MLP neurons of a small language model. Each row is named by its layer, matrix (gate and up: input weights) and neuron, and shows model dimensions 64-191. Each number is 500 + 40 x the weight over its row's rms, rounded and kept within 0 to 999. Numbers have three digits each. A neuron's up and down rows have the sign that makes its largest values positive.
After each neuron's rows, "fires after" lists the tokens most often just before its 100 highest values on Wikipedia text that the model never trained on. A number after a token or word is its count.

L8.gate100:459517446408508532556487490538491500533467535527506416511490511514493556496537486516494439540480563483620525551487471462527474457542507552523433441543555402496533485479498547473521431474440554457591527442494499559479536487473513471504503482463484571518534458528460502547485470513539454509502506501553566488551496475572501514555490536448505515470527569572524509533452446464454462516501
L8.up100:509461499538560511491507555527533474573490565511449471516474496465515448475501456488435537482533544492578487503541541418487449408515520580485517389456494500583509494482519517499556498436487540501571527472478506528491537527543479467446448493546478545529546535548565438545505520437539539553476529500486511518549494489498422472584485517474474460519478516473530487545482472525409540532471
fires after: " | " 43, "-" 13

L7.gate242:527520491553502536428476514380476511474496519476563510479426516483475417537518539485502499533443435519517463487450463542535501514486511413482435497421520445491508499489539514545514469501457510448479461516494523460492495497466486508509499481377535495474522519459522525517466428440518506591533474458468490479433520487500487500475514541494434529560506535487519530516495425611467498400526
L7.up242:514546511522549505418465588429465522470566547480548500522544522535460481501487488468435502448518447522532435481465524514507508479551408473487590553511497499498548525403513496469609513543480512532516528475528497449496520422511493503503429495491561482498543512482499515519526471482466470500525452490519507506535454445482492529528384526531505528493489529461542493512514498535441420447529
fires after: "–" 29, "-" 10, " - " 9, " P" 6, "k" 4

L8.gate556:529494452491406442429462615444514415479486497480496498534507431559549500493496500471493526474475481517519504584546541493447481534486491530514494488511493480494521530449512478493448478564503517458488486496520495551466493528447506598527560489461491511563511426474463478510521515479483483523513455510549550553511540439550549504459532479502423492517495498488552576510545564475460443427496
L8.up556:490532484481519439463486491488478526460523459473506563441493538497503455521489501505468506473464520542515487470541516473437472531547482488508594512580492470445526565528464483552452502490482530532469505514518488591525537516511530524471554493485477590515530553525498511481539486453522503548476502448488466525497507468490433500509523499505466465513488500425551561560488470480453427481438
fires after: " H" 26, " h" 12, " G" 8, " th" 6, " Gh" 6, " g" 5

L2.gate511:516499543497542508517477577461579491510533490513515485621462468536478502521469455525491486474483471523460484504469470567486447485415489507513441539484496508551554455566616557487500538548471518512547476539512461489537446475422553518489451523494563483539501577467532555489513546520499529498495441496513514527428434520472496543510523469452501542496505503475562542489484473476589429506534
L2.up511:500521554484564492479518552497532499506508472531525484560479473512496464467486510528509477515510496561483533497482521554474488515415517474515413558494493503533555500584633555482511542511480515511515493509462485500532436455414561506527474560493499488549467502476538521501505542581515504553486469507477534531455474502458470486471518485409461521476517505490590540507478480474576395492499
fires after: "1" 43, "2" 40

L8.gate458:540522507500493525513556476533512550515442443489519473562508583583482438524513525556523506516503494509412560456511382483504502554487572467434520552540525540482510536489462460423583491480529448487562505535535523484524471515546474478506438437523481498547540579487542501457475540478499447512536462541512533486475486577470557536538540559534468445492506518491493511481500566523471498519474
L8.up458:542535517431418512545496511580519577465453476519476485586504529481448497461523515507543483442452578462434546423515447438515543559560549471435520581469521454480523468535433461454488404498565519527518547562602529523553488477476472486531408529497557489542552578453515468501457488490461488454520523549472541465469530494475563564543534538528501482470467494547538501465509531522423525471411
fires after: " T" 20, " St" 9, " Ch" 8, "-" 7, " Tr" 6, " P" 6

L8.gate48:452459540471552484537576508512499516503570501455505422448527402490502557456575469523506529503433523526500499452478430511462515440535520450541450575572523475444590450545484540503465403561501477551487543478459506488502490478509486485483484488527554523460505445506476607531467491554474461443500495533491431518503515476529501510447463466493528513535499476377560463567505510494529428516558
L8.up48:522449483559578476540590525515449483509511477499516457478551419521520526540507484505468537447407551514518464439554458515530474416511591477545496609465490512516615459549440565466465520546493568491495523461524509450533475505517459471562516488516546495533511431483497606592439510570538477533488526458485406498487479532514566488547450469505542539513514460420545533542487525528442504493522
fires after: " Mar" 15, " Bar" 13, " Car" 10, "6" 4, " Col" 4, "8" 4

L8.gate254:610568484460512506579496484467537470584470502540515456564547538459546502474430415507501526451542522460508529487508501528467478508488462513495534484509587563533393523387514474499467492565502486531546475450473521498481475529497501496332485521517527564473563533556498513495520475501567555500479515494452503475473562470500468522519483503586466479458504461509444407479408487478556593482512
L8.up254:559509489427532478528486518518528574485493448463518422494529497475525504485523492558449548523482510406526582465540418484552579519525449512534447469520506602457442525400521554460529536535551505493600486523514528511486573582482446563411515488490579484465503516543424486447547526532493597508572419490518503441421552484470504538532467466504540500493537475494476516530519472565439503477474
fires after: " J" 17, " T" 10, " | J" 8, " V" 7, " Dr" 7, " Tr" 6

L8.gate416:521459541571527519516490464557502490552494512447591535472465403492508567538620492476565474470536499518531538461550443495507501490512445518537514536510548481507473515548553443567512420515510575476537465519464528578517520520460553550520480526499482479527512508453495503529457469542536431524449467508541480454478490475484453459452533545518537507504489431510492463474525486523479450568516
L8.up416:478586527511522491510456537501497473532570480483497531490485574432479518525485473523553532525554514518530480529488597477461492480499471450484512441514504485466507461475550500524515498492429478440494492509556539554492487490545536458455500490517495434425497495485422482421532473508480463565519498543482442540474592529453457526414481560514482538505440480544534538566527457491439445452494
fires after: " f" 33, " F" 12, ", F" 4, "F" 4, " Mer" 4

L6.gate464:487475492545522580456516508591449492533475461465471542451460524486482506558509577487470475538474515508526488482554550455475498441495519565516472451484511489536513478544522509555525507563465528595534474504555480570422526544514486487508527503409446494558501525452468507400445516505539576500451431451481514575475454424499463447456513514562471493564442511527467504498441496507520476594451
L6.up464:548552588453522480506472465567467522540501555546491479517519503458488559537528480535497471477504446504466514456450526486496530405464529531460533504503485514584507397498516458454499437429478479456446501511515521520544524483475496531541467472491433449500516524511539493501503474559482439501424477445578477425507533450545531544484549488533538549511485517553431518473523519503456560531419
fires after: " |" 32, " |  |" 18, " |  |  |" 6

L7.gate396:516517464493562479481511474539432453546597517555528524551473437494524511488464506442493461494534523581526522421488522497450430497425620500481504512529474488475506520486552490457463495529427564461468481543448465444462486582553498481563496538459485456498503476498505548490434449534498510552465532500452554560509465455470498534482451492538514419490540590432461495498458612434514505481448
L7.up396:515499534476531499544453512440474473476501533540430545579537516466515534491493538538568518516504475519519524409586531526475443489488558550473549514516460487537470491504518395430554469449523569549481463498477471506450461468440513531512536465508554479453504413485491585468439518504466540538443477595488481560524408474526534534487536426484491511539464545401551501546445523465593445433399
fires after: "\n\n" 19, "2" 16, "14" 6, "021" 5, "===" 5

L2.gate107:562528540463535490445496513531514427499445483489525502456463515500537612447433464543474443484509475540517500485488486542510489478496438548533533529460472566484429530541516488512534450551477504525512508465522555529497463557522504444495443482432444626535443511538498472531515488514474570528535490462494495541479523507548507482513482501416473534466494559462483512484518450493507525575516
L2.up107:562577467450587499404532479525589463464472452468487505498555523477488541474522470517504439483517467480490483516509498482514490487546474593441476488422493520567514540510528531408499478517452502501470548465516489528506506489501546446485507520435436469489558496505464539512488528496527569551542514430374544492530462447507545474475528482460516516412458496507461488518473478404477420556575
fires after: "." 36, " ==" 15, " ===" 6

L8.gate111:483484498547552571544516584563514496503529464540566481439507449486483495545505529540523569487477450477490579515504494499450585442535516538503520475487482504492520520523504558503484458515442464481595520487458521438515506552531465493526492468444492537513568544530510433484511546521507529556430509421473620546534549538517484502505532479539574507504440510503529540480544450483478534510534
L8.up111:542505511517478565562519495555484512530487487516480491507467495524463557625497505508526458512498542521467526516527513458478568481512447509516494491539506486531462419504514551475434427526469444498558458533524458482586521553585429469526476470490506460507588572488554426506560513502486520484476500483472539522518575514525496465481518488478535574454532506518525469501496518476488484453524
fires after: " W" 26, " We" 5, " K" 5, "he" 5, "ö" 5, "we" 5

L8.gate385:516511500443430539508526507534513496447476503502498517472515505487435505470508511546487500512490435504471451525551531500521473461500493515475435500544448520574445469549490476513470534499450492543457523491424494526518525543506443503440403524456458535445458593511399511496519593529450462549493447474463519441464467537417405555523547522504491467522515536521454491476499409455522557570429
L8.up385:473527504438477524549525475499575529493467493515491486521442470487527535510562506461489429495436489544537547518571518491517516584531444513519516487478459511543524497461378465477463418450518539494486484492512450467510432518475562460446534548441475568508557425494478472488471552513507523436380492475486587470455484520529488574539477397442467476484532491457521506491542548469482450530540
fires after: " Th" 22, "ot" 11, "et" 6, "it" 4, "ut" 4, "s" 4

L8.gate404:481534442492515469549558451477480493449458536536447464562442548527470487527459479534542491535426488511487506501473482491423467513499519528466493529448479576470572538486432467495547390512461557529501520537523561542454497510533500481517422486541523472528544464582508491429505464494496529492554447543472465640499532550529569479572433485508477520498516515448518480459497525565467464445502
L8.up404:498570469487490386544483479526487486514521515438525509530479439463482419560485503503511451576427540510578506513607497399473512486510537537560481516464468436498561520474436442474536473479514514491525519514485473550484471498550446487451450558498535441540539475459493457495452470490554543482491455530450437582514509580483531502564433473472465489490515484502516490553531538499468476456438
fires after: "-" 22, " as" 18, ":" 18, "=" 11

L8.gate280:493583557547449496513544499483484502560495515477518497552468541465566482486477540584518559486503501479508482508578535434397444517512470454500425518513464489534478457483458525520455462520452495443482445502507469491546495483437454539557481491571474536460460524436475480476515518500505512545536460401558502538521540467462472460523515548430437558515610497449546547507570516467495514442433
L8.up280:444505488537560474500472495549492550483508587481506519491503571496543527513531547538504573488472524532490467488502454423478448565446521530569489477512460500514486452494596500491499567444507477498574442580504488559509525434547453540517528509394491537479457579532557428518489471494493559514491524451495508520513512414468491489456407514572514619488561561518516512479498493482585482458489
fires after: " H" 24, " h" 11, " K" 7, " W" 6, "F" 5, " F" 5

L8.gate112:502540541505461484561432508520571486419524428478416509513487499486496457451528477453467414487453491539540539526500504498520582545506504493494467483440493489486502534526501516468429517586545530455439500461474611478583480491491452463555457468458596549505503512572432482521474493534447541520451501447458492521508455483433458490555509468478505513536494497492527495472488559448534530471497
L8.up112:474570421406489467495509450562496551499471489459472521497497487475465508518462510500460542508471496498501518508450514566428437422535452534405458510554503505580523512530427550486481508603531524476510497557541538523496507500520495519450507473551442548577502495468494504476527537494492407544504556470409477552507532536461531517509467461526564557493513488532446498592477470525438465526528
fires after: " in " 32, " In " 11, ", " 6, " un" 5, " of " 4

L5.gate131:451502408535602528544503450572569597534493478458473492477535474522519520412462529531502581466514525563542500491504507466561482415523513494474472592555460408478489493539585474504474515589496544519517457439461457519479528493494559460551510445548487479494513546528494518529538504613446486557529452421417552466596511565502500463550454499504511506437471532477471546527466479492549484467534
L5.up131:499488529516490512528527455530532469484492506453482488553447512507544500541523395462479479460500527487464443458493568502556481464499402438548508466544502429488492485496466481472446551557486563461461432518513545541511513495490491511462504485577472498418460529518491533566488527551520467567479558493501518538483493503543554466375468587478499510546502482542468453541447456519499528511577
fires after: " =" 39, ")" 8, ") =" 5, "." 5, " footballer" 4

L7.gate409:560505534464565514404477427556486513474522454456534513491465533486497484556458544473435438433577505447443475446514502454522477519420496568511484546547460485461490476464516518497543576439507564490541511470484514487423417535542537499518527485486480498589418499544503549524480440546491502587482501473508537523493460426516482526500501467474490476433481485531566478403517536497524424563464
L7.up409:538495537430514462479462495491557527578575527525426528409470520488500563492498532428510534520501514448536528517416467604507509501479474514499507548504456457529492420520492500542488566477496496530508516511489544439465476560519604480504405487483514513489467505544516563583539430514453506463503513493524511536489541397538499491529477487509466481485448514450544521487543524480475482473553
fires after: "- " 28, "–" 21, "| " 11, ", " 11, "-" 9

L8.gate479:519366495504464464428579502532526512510483555444587557421484475526408536513507475501547514484468458458457445464510490518517532463443508495480501470435537454436520489504518446463534544471489489522432496460466469509478516506494545470580552518505466472521536440437526506474494594532498443457452548406519521443505514459518523503450453520439508497503467504481435532496570467498551497532550
L8.up479:486492492526545520471464506476493492518471519401488524439537454549500537464477478466505503486503512472447475488520472526545428455485478483507519445494415484534451449521516482525579464468502485481530466469550527497443476452497514466571514532498506447488453462472509454515506521595478482535457543439507543466438502482556543542439465539540517499498514489534484518527502515492492550526499
fires after: "\n" 21, "==" 14, "\n\n" 13, "-" 5

L8.gate64:442530484456461517445512507444568468519490538458508499532491537524488421513452466472522522507494533419489510526538492505556591528450529461523524483513432490457440516469586503497503497539531500528471472456522471514495549482513501508542525478509487524454461533521485496568406452529503494482469434446487463474471461541529536511564504480468504540604535469479398505546468502506416546485499
L8.up64:527567532526505484544512431410485545463503473471468469518577493536510387466524534482457548568471517482423439508426504483525549453563513480534562462545446503520460492457481485511474473490560485497547512429515541521508463546499456528506517475494468523500528572480438525531493448505442584540499469476428445485551540557434499510492492485507481533543581531511515564521448545471546515504472
fires after: ", " 21, " on " 15, " in" 6, " " 5, " in " 5